config.yaml
activation: "swiglu"
norm_place: "pre"
norm_eps: 1e-05
attn_scale: 0.135
tie_embeddings: true
init_std_down: 0.0364
lr_head: 0.00777
grad_clip: 0.5
warmup_steps: 312
decay_fraction: 1.0
decay_shape: "linear"
seq_len: 512
doc_mask: false
train_tokens: 524100000
MLP neurons of a small language model. Each row is named by its layer, matrix (gate and up: input weights) and neuron, and shows model dimensions 128-223. Each number is 200 + 20 x the weight over its row's rms, rounded and kept within 0 to 999. A neuron's up and down rows have the sign that makes its largest values positive.
After each neuron's rows, "fires after" lists the tokens most often just before its 100 highest values on Wikipedia text that the model never trained on.

L2.gate775,201,172,203,190,204,175,198,197,200,212,166,196,205,195,185,203,156,195,207,206,191,209,224,203,217,158,198,193,217,198,206,215,197,173,198,192,179,200,180,182,219,224,203,211,222,182,217,216,174,208,196,169,215,189,210,189,190,191,211,211,199,221,230,185,217,199,222,231,186,205,167,205,185,196,204,192,218,199,217,200,197,200,191,261,183,179,141,202,203,184,197,223,204,187,224,173
L2.up775,163,162,216,233,197,204,201,212,171,180,185,198,221,230,211,193,186,181,197,207,206,202,204,195,207,191,208,232,216,177,196,193,170,180,208,216,269,195,196,209,191,216,218,218,186,222,219,198,216,219,180,223,178,196,226,201,202,230,245,207,224,218,222,251,226,187,215,201,210,177,201,177,192,231,199,183,212,207,212,192,214,211,189,212,206,196,217,168,206,224,197,208,200,189,201,237
fires after: " a", " the", " an"

L10.gate762,174,162,189,185,202,196,208,225,158,197,170,241,186,201,215,205,193,207,247,233,217,173,202,208,192,196,173,221,214,205,167,163,229,198,190,172,178,184,204,180,234,178,210,195,217,176,237,217,163,182,185,203,218,213,193,205,195,178,208,196,214,207,213,218,178,228,215,207,178,221,206,159,205,165,213,208,203,223,207,198,199,192,195,196,172,186,206,185,219,192,199,204,191,204,178,207
L10.up762,230,208,218,205,181,181,184,169,186,212,218,200,172,171,206,204,190,224,201,202,173,177,189,195,206,269,207,185,200,218,226,212,176,195,179,201,225,211,253,191,161,176,193,168,189,192,230,218,207,203,191,172,199,180,210,165,187,197,223,164,206,149,203,179,233,209,194,193,224,173,189,190,175,144,235,191,178,214,191,175,169,165,173,196,200,165,219,178,186,203,188,202,166,169,177,163
fires after: " |", ")", "|"

L2.gate102,190,202,205,178,195,208,191,198,190,217,184,222,186,226,206,246,163,210,204,231,215,190,171,180,171,188,208,182,199,232,177,192,198,213,213,236,225,162,173,209,197,163,189,208,229,156,238,206,203,206,202,192,187,208,193,218,177,201,230,161,222,204,227,172,182,154,220,218,225,202,190,201,217,217,183,221,197,235,206,207,215,194,211,194,162,188,192,164,171,191,195,229,198,187,173,186
L2.up102,187,214,218,228,186,183,207,187,173,190,233,224,159,188,222,188,175,182,232,195,205,204,195,219,207,170,230,195,223,186,197,205,182,211,192,221,216,204,195,181,198,194,242,177,184,185,194,233,245,175,215,199,204,206,220,215,209,233,205,197,203,171,176,215,204,225,213,197,201,207,197,217,207,175,229,217,184,183,213,220,208,205,164,200,195,190,218,199,213,224,195,198,228,205,209,206
fires after: " |", "|", "-"

L8.gate123,199,205,201,207,186,209,208,196,187,199,206,204,250,194,150,211,222,197,213,201,198,197,182,185,218,172,233,203,229,196,195,188,221,229,194,200,209,188,208,215,189,197,197,212,186,219,227,165,169,203,192,196,195,238,202,193,203,263,190,217,211,191,242,228,220,206,199,168,207,238,184,161,204,219,149,196,218,167,186,199,177,192,205,201,207,169,170,206,169,197,209,217,218,198,166,187
L8.up123,173,189,206,214,224,179,214,191,201,205,206,236,189,218,184,176,195,220,202,200,182,217,192,189,168,189,204,185,178,172,217,168,197,201,190,173,175,202,189,162,206,187,193,196,190,182,193,214,179,188,208,198,220,197,253,194,213,217,226,213,227,187,213,168,182,195,196,205,197,220,181,192,178,195,184,194,166,191,242,194,195,200,224,208,233,227,181,212,182,213,196,174,161,190,196,205
fires after: " |", ":", " (", " a", " the", ","

L6.gate261,146,234,210,197,226,191,212,200,206,197,193,206,234,214,228,219,178,237,191,214,224,174,176,185,204,182,230,214,190,214,182,180,189,188,217,232,192,229,185,242,216,199,217,217,185,210,195,189,227,188,224,184,202,223,209,207,199,210,169,215,211,214,205,188,210,215,232,171,180,209,199,199,251,184,213,209,192,211,222,209,206,193,177,226,193,153,193,204,211,192,155,188,222,204,185,222
L6.up261,176,191,189,217,165,187,177,241,207,205,204,174,214,200,200,216,206,212,175,152,214,196,183,243,219,201,209,209,231,185,193,211,217,191,156,224,179,193,226,196,176,216,167,203,215,205,201,196,212,188,216,203,205,177,237,214,235,201,188,194,165,226,222,232,203,225,196,193,224,209,178,161,224,179,193,220,199,239,202,211,222,218,190,181,226,196,178,209,169,158,210,230,223,162,225,191
fires after: " \"", " the", ".", " The", ","

L2.gate734,204,217,192,183,206,205,196,189,194,216,156,228,170,213,203,232,175,195,216,205,209,186,200,190,198,176,193,211,188,192,207,194,180,198,208,241,179,197,184,222,241,182,202,199,202,194,194,175,194,209,180,222,196,232,200,219,179,223,206,219,213,173,186,182,204,187,161,209,209,206,212,197,195,202,191,217,205,188,187,217,207,234,163,241,197,219,198,205,183,213,197,241,239,166,198,172
L2.up734,210,208,185,227,198,210,176,182,233,196,166,196,212,200,212,233,191,184,179,222,229,194,266,199,214,200,217,166,237,216,224,205,205,214,216,184,219,209,198,186,200,194,201,210,225,193,214,211,188,243,158,227,209,174,166,196,187,210,208,217,217,223,213,170,244,178,175,190,170,156,201,205,197,184,210,202,219,219,240,196,203,223,190,207,195,215,235,209,179,182,195,210,205,209,174,194
fires after: " was", " be", " are", " not", " were", " is"

L2.gate25,181,191,198,166,191,192,186,219,190,194,192,212,205,206,221,222,201,197,197,206,200,191,215,137,186,180,235,227,220,206,185,199,216,180,231,183,244,172,196,212,208,186,189,211,184,163,218,207,202,224,174,217,213,206,205,211,184,214,197,167,204,214,217,193,192,179,175,188,213,193,216,186,179,195,162,211,210,213,210,187,229,192,200,217,221,199,215,199,186,202,271,179,201,191,209,190
L2.up25,196,207,208,205,165,199,165,216,204,200,169,215,201,227,200,219,195,206,187,225,251,224,203,172,235,206,229,234,241,195,202,196,201,201,198,198,190,194,222,189,194,200,205,230,201,159,210,217,179,226,224,212,227,204,189,205,176,211,200,230,214,160,168,188,191,187,209,203,209,171,177,193,190,228,222,172,230,226,209,161,202,201,207,181,205,208,212,195,201,195,207,196,205,203,181,203
fires after: ",", " was", " a", " as", " is", " the"

L2.gate255,171,179,227,209,204,214,171,246,174,203,200,228,207,230,204,212,227,195,189,200,206,209,211,232,232,203,223,208,210,175,204,218,193,202,199,219,236,219,208,197,229,172,185,178,224,207,175,196,223,237,179,219,188,209,182,174,226,181,195,199,198,191,208,192,197,222,225,166,202,156,227,203,231,193,186,165,191,176,182,182,206,219,181,190,179,223,215,218,192,208,184,213,246,254,184,239
L2.up255,211,220,229,174,226,212,193,175,157,202,175,191,163,211,227,199,186,190,218,207,194,197,200,189,195,190,199,240,234,202,208,214,204,185,184,199,214,177,199,204,203,187,187,202,179,217,199,153,177,186,223,192,167,201,169,199,162,191,192,176,169,205,225,183,175,231,221,188,207,188,201,204,187,227,176,192,205,199,230,202,240,214,208,190,142,211,214,182,183,201,201,193,207,226,186,185
fires after: " as", " was", " are", " is", " made"

L5.gate188,195,230,185,184,194,184,180,203,232,207,227,244,236,211,175,190,218,188,196,211,217,196,161,198,211,203,213,217,207,165,172,198,169,207,203,193,195,193,232,196,239,181,232,183,236,158,202,131,218,189,200,198,171,227,219,168,183,209,188,186,182,176,220,202,205,186,180,191,194,222,212,202,212,183,205,222,188,182,213,198,202,194,223,229,193,204,176,227,219,201,207,175,195,253,207,245
L5.up188,191,208,212,186,248,205,222,179,148,222,214,149,245,222,209,178,209,200,184,167,217,205,194,190,227,241,221,208,191,179,219,170,212,190,180,207,216,193,194,228,190,195,202,193,191,199,206,174,164,200,212,216,203,197,214,175,217,175,164,197,207,209,185,159,184,215,204,212,193,193,211,213,179,235,169,199,216,170,178,249,198,151,224,192,198,198,216,191,214,186,221,191,172,216,178,189
fires after: " it", " is", " It", " was", "It", "'"

L8.gate153,187,176,206,214,234,248,193,221,168,177,217,201,192,189,216,251,204,170,208,215,233,227,217,137,157,179,211,179,219,192,180,164,182,212,180,191,198,168,194,190,210,173,187,164,211,179,211,214,195,210,173,198,171,189,210,220,219,181,219,205,192,206,191,201,184,191,212,235,220,218,179,204,190,167,191,223,185,203,214,218,227,237,210,205,174,198,197,197,234,206,194,211,213,168,177,139
L8.up153,210,196,238,220,194,158,181,189,182,231,200,198,201,180,204,196,201,217,219,210,193,187,212,214,224,221,197,229,225,199,181,188,194,194,178,207,216,173,209,195,187,183,173,218,212,202,210,204,167,194,227,189,232,222,224,206,220,231,221,167,163,217,219,179,228,190,210,209,235,231,207,216,184,183,176,197,180,213,196,219,192,204,224,220,202,218,209,227,186,186,151,204,168,209,221,198
fires after: "|", " |", " 4", " 1"

L6.gate654,205,158,240,209,218,199,206,219,212,209,198,186,180,221,196,192,176,200,199,214,223,202,200,205,221,193,232,172,170,196,181,166,180,189,195,226,207,199,180,189,175,204,174,205,206,190,207,172,219,188,201,193,212,210,180,200,212,195,176,207,182,200,181,245,199,216,190,220,191,212,190,208,193,167,249,247,199,231,218,215,205,178,205,200,187,191,161,184,195,195,196,215,221,172,204,209
L6.up654,197,200,186,255,188,210,226,212,210,202,197,204,234,202,197,176,214,204,217,193,207,181,177,222,210,174,210,235,213,220,194,233,222,232,195,247,189,229,228,213,194,218,214,222,220,215,190,172,202,210,209,234,198,189,229,212,241,181,194,220,170,193,200,212,144,180,180,221,243,190,208,244,206,183,186,223,203,227,241,224,173,185,175,208,234,212,190,204,226,225,218,246,226,190,203,199
fires after: " the", "s", " a", " its", " his", " to"

L6.gate993,191,211,227,166,213,186,216,165,182,220,170,220,199,235,209,195,176,199,191,185,165,156,201,153,202,212,194,229,195,217,215,151,182,195,218,205,219,172,179,203,210,155,178,207,189,166,187,178,171,217,178,228,193,192,186,174,166,208,213,207,205,222,185,159,191,240,171,178,193,203,206,245,217,243,189,227,185,189,191,152,212,176,199,200,184,211,240,207,261,215,199,201,227,200,193,217
L6.up993,204,206,216,196,185,241,209,204,197,188,165,195,210,193,184,206,196,172,199,194,156,171,188,201,203,178,208,189,215,201,175,197,191,229,223,217,207,171,185,210,168,223,217,175,172,226,197,244,196,209,189,212,227,180,198,200,196,194,197,176,216,212,199,178,206,184,171,181,188,212,211,210,184,215,212,221,194,241,224,237,181,186,201,169,215,207,261,215,216,195,191,144,219,207,186,183
fires after: "\n", ",", ".", " was"

L5.gate417,222,165,212,181,180,222,199,201,226,169,189,202,169,223,227,220,191,165,224,177,220,188,210,218,205,190,236,235,207,181,205,193,215,191,207,190,219,187,232,155,212,168,177,212,226,179,211,190,208,202,223,199,139,199,184,184,198,179,215,192,179,233,189,190,217,142,181,162,200,211,215,214,186,169,171,199,200,225,218,230,186,209,222,214,188,224,208,184,189,203,194,159,229,210,207,222
L5.up417,188,211,236,189,197,199,182,187,193,189,192,190,209,190,218,188,163,181,235,212,202,198,206,193,212,184,201,180,201,194,200,202,167,213,172,181,193,210,213,214,201,195,210,212,174,208,231,218,185,168,223,227,172,228,197,188,216,200,246,171,182,206,187,220,176,175,191,213,200,201,176,231,262,200,164,202,184,169,209,224,207,161,220,212,214,234,216,189,156,182,223,167,212,216,233,169
fires after: ",", ":", " 4,", " |", " 7,", " 3,"

L2.gate745,201,175,200,240,207,188,216,212,218,219,218,182,173,237,223,196,172,241,190,206,199,159,205,198,199,219,249,173,207,180,192,166,192,216,222,196,207,192,209,202,205,182,207,191,175,188,209,225,204,203,198,211,201,183,202,174,189,197,214,195,193,210,201,153,154,185,181,206,223,172,211,210,186,194,272,205,187,202,193,187,220,186,190,240,221,200,222,193,167,217,175,181,181,192,207,218
L2.up745,186,212,242,204,173,152,147,201,198,190,176,220,230,203,179,199,203,203,207,185,205,200,193,187,244,204,195,219,193,195,172,185,230,171,234,237,199,189,190,217,179,204,241,219,207,215,226,175,204,217,222,175,207,207,217,186,202,224,169,171,278,186,184,201,222,186,211,186,212,178,177,208,204,200,211,189,202,214,201,197,210,213,207,185,181,230,205,202,166,160,180,209,184,234,194,190
fires after: "'", " a", " is", " was", " the", " were"

L6.gate533,171,163,211,161,171,221,199,198,212,191,211,222,226,215,173,187,198,180,188,177,219,230,215,182,204,178,188,184,221,140,157,178,161,228,195,189,208,182,197,237,206,195,218,187,212,205,196,194,230,191,181,164,221,179,208,192,204,212,196,224,187,198,200,188,184,175,199,204,223,201,190,190,220,194,165,228,206,231,196,188,171,198,172,221,199,193,217,201,219,220,207,200,179,226,193,222
L6.up533,204,198,189,196,218,203,238,219,200,188,217,198,230,230,235,180,173,182,221,210,211,173,213,203,217,204,207,186,219,196,197,214,205,186,202,183,216,214,173,222,214,209,208,203,220,192,203,146,185,168,221,190,185,184,171,257,186,220,209,186,206,160,215,205,223,199,201,232,188,185,211,172,203,209,184,220,181,211,216,199,214,159,197,244,191,218,191,187,179,201,195,208,199,200,177,208
fires after: " of", " one", " it", "'", " was", " is"

L2.gate173,170,173,213,227,166,199,204,195,185,188,162,186,203,246,193,222,194,238,220,231,200,199,180,169,223,183,204,195,201,195,179,213,231,166,229,229,192,186,181,217,194,195,197,192,213,195,208,233,197,189,191,200,189,227,207,193,182,191,210,191,172,195,222,202,176,156,223,198,188,209,177,208,202,192,205,186,218,187,212,177,207,211,197,265,197,205,205,174,202,175,194,228,202,189,211,164
L2.up173,162,176,187,233,198,211,222,198,199,214,206,221,237,216,210,190,188,243,216,184,183,210,187,206,217,193,220,205,179,217,224,205,220,221,166,248,217,214,189,213,205,201,165,223,198,184,195,233,208,239,162,209,164,196,173,208,201,216,198,208,218,182,202,225,183,199,189,164,215,189,220,209,186,179,197,226,218,212,237,218,180,220,163,202,151,215,211,188,210,183,210,218,213,214,217,155
fires after: " the", " a", " his", " their"

L6.gate710,208,225,182,200,216,184,206,253,210,229,177,253,195,205,162,200,209,223,218,216,200,211,157,222,227,189,207,194,160,205,223,182,235,194,194,240,194,192,210,222,231,185,181,186,215,200,223,215,183,212,200,197,189,227,174,218,164,204,187,218,199,221,228,220,207,189,239,196,230,226,198,149,188,163,168,227,176,180,210,190,186,219,187,195,200,184,198,209,205,208,228,201,193,170,204,175
L6.up710,198,226,146,198,213,195,231,202,214,201,221,177,177,165,170,209,210,204,226,220,206,192,214,205,228,258,196,197,192,184,171,175,191,221,146,171,199,198,203,210,193,219,237,228,234,221,187,220,224,169,187,231,198,203,249,197,210,159,187,208,230,223,218,190,209,212,213,222,208,202,180,190,190,171,198,204,204,198,186,197,187,183,215,208,227,241,221,188,172,171,180,181,185,177,238,218
fires after: "\n", ",", " His", " father", " |"

L9.gate616,154,165,213,183,218,199,203,200,196,228,215,205,198,185,180,170,188,195,179,188,215,189,168,191,199,197,216,207,182,213,209,188,178,217,195,193,190,191,209,245,167,206,209,211,172,200,191,194,200,213,212,157,187,199,188,200,198,142,153,238,177,212,205,214,206,224,203,182,214,180,159,186,195,216,224,235,198,191,236,165,176,212,192,195,226,186,162,201,219,188,192,186,202,182,202,157
L9.up616,209,209,193,200,199,206,227,174,217,218,190,201,212,180,203,199,191,195,232,205,216,200,198,229,206,206,191,212,217,227,203,148,190,170,226,179,224,198,191,230,196,211,212,182,168,198,210,203,193,217,213,238,217,175,210,209,209,228,165,209,194,192,191,179,225,193,199,212,227,238,165,209,214,223,201,211,193,193,234,179,208,191,197,231,196,183,238,235,209,199,243,201,195,201,203,206
fires after: " the", " from", "In", " late", " in", " From"

L2.gate492,180,202,189,216,179,215,203,173,194,184,169,184,234,214,198,242,161,177,233,234,240,186,190,167,207,222,190,228,191,161,202,188,175,207,185,208,194,196,212,212,188,209,235,223,231,202,221,176,190,214,195,217,215,214,197,205,195,190,210,214,202,186,233,199,164,195,185,191,165,202,203,182,230,193,192,210,212,188,232,171,227,229,183,242,194,202,197,190,225,203,188,231,182,217,162,211
L2.up492,164,210,172,234,211,223,220,210,180,187,200,206,206,236,211,215,210,190,213,197,211,209,206,221,198,208,201,168,223,208,240,198,194,216,175,194,207,190,225,200,184,209,217,191,197,200,195,190,191,208,183,219,154,201,200,228,207,155,222,214,200,199,187,187,210,201,194,201,203,178,161,201,199,198,217,194,208,195,228,186,213,206,162,180,228,233,196,196,242,170,162,215,203,200,157,209
fires after: " the", " The", " that", "The", " until"

L5.gate132,207,199,172,173,171,159,186,167,203,160,187,200,205,203,227,187,190,180,208,236,207,180,190,206,206,201,175,193,213,201,228,184,180,183,179,219,184,193,207,161,236,198,220,184,191,191,201,207,220,210,206,189,197,188,245,204,210,188,212,191,184,216,190,193,200,216,214,224,206,189,172,206,225,174,202,210,181,223,212,200,196,199,201,222,191,196,220,208,194,227,203,248,166,178,212,201
L5.up132,196,214,207,189,242,181,183,178,187,171,216,150,209,203,209,213,175,200,227,204,216,186,189,185,217,212,183,206,177,231,202,175,209,195,180,198,192,207,187,183,212,209,197,206,190,183,219,137,197,197,208,219,190,191,185,223,189,195,224,197,164,220,216,217,223,167,209,192,220,211,189,201,217,172,184,220,203,165,210,236,207,186,175,216,211,199,219,201,223,167,215,208,169,175,173,192
fires after: " |", " the", "\n", "-"

L2.gate736,158,214,177,194,173,220,207,198,187,206,207,205,193,207,204,230,181,187,212,156,208,203,214,205,210,185,211,245,194,200,173,199,229,192,223,210,165,185,205,223,198,217,222,194,195,175,199,203,212,242,208,219,187,218,174,224,226,168,167,195,244,220,212,167,162,217,173,219,210,177,245,196,196,239,198,241,192,242,187,203,171,232,192,214,191,195,206,181,189,152,234,195,185,178,217,197
L2.up736,196,180,229,227,165,183,170,198,219,207,223,203,194,192,215,230,204,187,183,200,206,197,189,185,206,202,188,221,186,183,225,178,222,175,197,228,194,193,189,196,253,219,177,198,211,166,194,135,203,176,186,189,185,178,177,206,236,230,211,198,222,199,177,203,188,201,191,199,198,201,188,201,187,247,182,198,149,211,205,214,187,186,177,198,260,206,225,220,224,201,209,218,187,200,202,229
fires after: " the", " and", ",", " The"

L2.gate55,191,206,210,199,181,199,184,224,172,216,179,234,243,201,238,218,187,200,198,172,172,172,195,205,189,199,176,205,187,206,211,203,165,188,207,223,204,222,246,204,221,178,173,221,185,165,211,177,180,205,208,163,181,213,235,230,203,223,220,237,196,193,193,191,193,200,198,189,237,170,204,209,199,203,201,187,185,186,167,225,198,184,205,218,208,158,196,209,198,205,204,152,201,189,191,197
L2.up55,211,208,178,202,199,203,137,192,199,197,183,190,187,200,208,198,202,199,219,218,190,210,187,186,158,203,195,183,180,206,204,219,198,194,202,209,178,210,238,213,193,206,185,176,215,204,147,201,212,220,209,189,225,195,195,198,194,205,226,213,172,207,195,219,188,187,176,204,181,227,203,161,218,193,232,191,219,169,208,190,210,221,179,205,184,209,167,220,202,201,143,228,187,160,236,229
fires after: " the", " The", " between", " Country"

L2.gate958,207,158,205,199,174,201,188,200,225,216,179,197,216,219,167,203,183,177,205,208,195,158,227,201,217,180,168,242,238,193,205,214,196,187,234,203,221,182,201,165,172,204,220,185,177,197,228,224,187,211,201,211,205,191,223,187,188,205,187,211,211,220,201,194,195,163,226,188,232,179,235,199,200,191,179,207,199,214,161,231,208,186,185,221,176,180,215,179,212,205,227,195,230,233,188,184
L2.up958,233,202,214,214,221,141,212,200,187,207,221,192,245,186,213,194,208,230,245,206,183,217,203,161,225,227,203,215,219,181,168,215,251,220,224,190,219,195,195,207,184,207,191,221,220,208,196,198,199,196,211,194,221,216,201,200,212,227,208,222,188,213,206,145,204,215,214,188,188,206,197,211,209,216,235,192,232,188,237,159,180,176,176,201,183,191,216,204,206,244,196,210,216,176,197,176
fires after: " ", " a", " A", " the"

L5.gate6,168,242,222,205,206,224,201,230,196,182,185,219,211,221,197,197,200,233,175,198,209,178,202,196,181,179,187,210,248,218,199,234,202,179,212,213,177,219,207,208,198,204,207,186,183,191,194,181,210,235,206,196,188,231,191,231,170,183,197,167,166,189,214,189,187,198,190,191,171,196,181,207,243,174,172,188,211,176,236,214,206,175,215,204,198,219,177,205,199,209,235,212,212,206,218,192
L5.up6,192,218,181,201,222,181,227,197,209,209,220,193,183,189,205,184,192,186,207,163,211,196,200,184,220,222,211,162,201,213,175,175,201,205,177,171,241,165,160,226,183,244,211,192,199,193,187,203,175,206,193,177,229,187,200,194,212,230,216,172,230,223,241,163,169,249,189,186,202,212,173,218,214,169,185,200,197,168,212,202,171,194,212,204,240,188,196,223,148,190,180,195,165,207,207,227
fires after: ",", " their", " his", " the", "ops"

L2.gate849,175,176,188,224,164,183,202,206,208,206,175,197,201,227,232,195,187,222,213,209,203,209,203,190,218,197,171,212,201,190,238,219,190,219,193,210,219,224,215,188,219,199,223,206,246,195,209,192,200,200,209,200,206,178,206,187,227,173,189,187,199,191,196,187,153,200,197,215,197,176,189,180,230,191,204,248,192,227,213,212,177,188,197,225,211,205,208,153,216,215,212,210,223,190,209,208
L2.up849,181,199,179,207,172,182,201,216,221,162,194,211,224,206,204,207,206,187,199,188,222,238,191,203,225,197,203,199,195,188,192,183,216,205,221,199,223,213,209,203,166,186,214,185,208,242,198,196,182,190,217,222,178,231,197,211,233,213,201,216,206,202,194,239,216,204,198,195,212,198,198,204,261,210,184,205,210,173,211,216,196,204,166,212,227,185,217,211,191,188,181,206,197,215,193,184
fires after: " the", " The", "The"

L10.gate966,194,209,192,207,191,198,204,204,223,203,186,231,190,235,214,218,181,185,221,217,198,188,211,180,207,188,205,193,203,172,197,165,183,171,203,183,201,184,181,190,213,184,218,198,191,206,191,193,197,176,181,195,202,190,228,201,173,167,175,216,205,203,223,207,198,227,158,181,195,166,181,197,219,220,209,204,219,233,188,159,172,156,187,177,184,176,213,211,212,207,203,205,211,193,231,201
L10.up966,202,176,209,169,215,196,171,200,192,201,187,204,194,202,220,210,177,246,164,186,222,188,208,189,219,173,201,215,192,208,201,176,186,201,169,181,229,208,174,188,189,177,189,178,181,179,194,217,178,249,198,217,227,201,202,205,163,221,217,210,211,212,203,199,233,205,236,206,186,197,187,221,194,206,220,183,193,211,235,193,183,215,204,227,175,198,195,204,194,207,202,163,198,185,219,223
fires after: " |", " League", "|", ","

L9.gate867,151,183,213,188,221,199,207,215,204,201,204,191,217,230,197,207,195,161,190,205,220,177,164,192,219,218,208,235,203,195,181,192,220,207,224,190,190,199,212,217,198,194,195,201,207,213,205,183,216,189,198,171,236,217,216,188,218,179,221,175,187,220,210,200,206,213,207,165,187,202,199,196,207,183,197,224,177,203,226,190,183,200,237,193,198,205,177,220,244,171,211,224,228,171,170,210
L9.up867,187,192,214,215,207,197,158,206,212,214,191,222,204,212,207,185,250,221,197,183,193,231,188,217,193,179,195,219,220,189,219,218,202,185,214,218,201,196,208,187,210,211,188,190,189,235,170,168,213,209,224,217,193,174,186,168,216,199,190,206,202,214,213,223,194,172,206,174,193,189,184,199,209,202,192,222,198,220,227,234,199,189,207,182,210,177,172,192,222,191,198,173,222,182,202,161
fires after: "\n", " \"", " (", ","

L8.gate757,215,184,192,210,237,212,189,168,208,202,207,192,194,176,223,170,202,185,208,188,200,195,232,197,164,202,240,222,211,212,202,232,206,199,189,183,169,229,168,188,206,163,182,212,191,198,253,202,206,165,225,168,220,215,204,223,212,237,198,194,232,183,185,206,207,158,189,166,229,220,205,188,181,172,220,210,187,212,196,220,180,215,163,229,198,175,203,217,198,190,178,186,195,170,204,205
L8.up757,192,169,225,200,217,232,221,226,213,186,204,192,225,207,208,183,202,205,213,213,202,200,168,220,198,198,239,216,221,185,202,217,214,210,268,170,174,188,193,217,208,174,191,164,216,202,217,192,202,201,212,201,182,207,192,198,199,232,187,165,193,188,173,188,196,195,211,201,224,222,245,224,207,188,213,213,183,159,209,211,216,216,213,186,198,225,208,200,206,163,221,202,224,163,214,205
fires after: " |", "W", "E", ":"

L6.gate219,194,177,206,168,263,223,194,205,196,182,203,187,202,197,191,196,187,189,203,204,214,192,168,181,210,171,266,215,212,233,212,185,203,196,168,213,194,179,219,175,186,169,209,207,212,187,207,186,158,214,196,202,175,209,217,191,183,178,212,192,202,181,221,217,226,211,207,203,237,198,206,169,190,200,210,198,174,198,213,217,217,215,227,204,160,214,191,188,167,196,172,207,194,206,203,188
L6.up219,171,188,199,204,251,157,221,218,247,192,194,204,222,226,189,169,219,218,201,219,181,201,178,187,213,191,183,185,220,171,184,199,215,226,207,216,238,233,213,221,225,208,211,216,204,183,219,189,188,208,237,176,200,200,232,217,220,199,202,194,209,185,168,187,205,209,186,199,224,204,184,198,182,199,216,163,192,199,180,183,206,191,171,235,211,206,197,216,248,201,159,192,210,220,214,199
fires after: " the", " of", "'", " \"", " |", " one"

L2.gate174,237,188,212,197,192,218,205,177,207,198,198,197,181,171,205,193,189,181,209,230,209,179,139,206,210,205,181,204,207,222,202,211,202,231,239,241,172,184,202,195,182,175,185,214,185,162,195,199,156,194,193,209,177,195,195,199,195,207,200,178,214,225,195,199,201,217,188,163,171,191,220,204,202,207,207,209,188,195,202,177,212,178,186,214,204,208,211,180,200,206,250,193,198,189,194,216
L2.up174,221,202,215,213,146,223,177,192,198,213,208,180,200,188,184,223,188,185,190,179,195,185,183,189,176,167,164,204,173,183,224,211,203,175,189,218,181,194,215,159,176,212,217,228,183,150,209,169,179,184,179,236,209,224,206,209,205,135,207,176,207,219,223,189,212,230,194,217,189,189,200,209,176,166,209,194,220,197,212,220,225,204,219,200,235,212,200,207,204,163,203,203,210,152,176,167
fires after: ",", ";", " and", " but", " O"

L2.gate150,167,221,210,206,151,193,136,206,234,183,198,191,177,221,166,221,156,193,205,221,233,185,213,197,192,207,185,184,207,203,202,168,198,217,197,198,210,167,206,223,191,206,199,191,243,190,218,205,235,223,202,196,214,167,252,179,176,170,173,216,190,219,196,207,188,216,175,188,206,195,214,238,204,207,203,215,201,219,193,206,194,214,210,197,190,203,196,189,206,195,213,239,204,221,209,187
L2.up150,210,192,207,200,187,200,183,183,213,222,189,226,224,238,200,217,202,196,161,187,198,200,224,184,195,181,191,222,226,196,194,200,211,195,198,187,202,208,179,193,133,191,183,176,203,216,244,196,190,187,235,219,217,244,218,193,219,227,176,226,210,200,159,224,202,179,204,184,201,157,243,184,203,188,200,160,192,209,223,213,239,206,173,196,178,214,178,203,213,212,196,169,193,212,186,193
fires after: " the", " was", " The"

L6.gate520,224,193,222,192,236,206,211,210,200,249,185,206,188,222,201,197,204,164,194,180,194,222,181,194,223,181,187,235,198,204,172,188,208,224,228,177,164,168,215,192,195,180,190,201,191,192,200,214,185,181,188,202,214,220,205,208,192,179,201,200,219,217,200,213,201,205,190,194,172,211,217,233,196,206,193,219,216,200,185,216,211,160,198,199,183,224,167,208,202,156,258,168,190,182,235,229
L6.up520,211,218,213,204,211,168,213,221,221,205,216,248,202,185,203,204,202,235,202,183,238,143,189,179,182,197,171,197,186,183,185,190,201,203,187,201,209,189,187,187,183,224,189,202,163,175,193,219,203,235,206,195,215,173,191,205,208,213,230,211,214,196,194,227,196,183,192,195,195,197,191,204,186,200,194,229,189,207,228,209,167,191,194,166,226,255,192,205,199,194,178,195,204,218,194,197
fires after: ",", " and"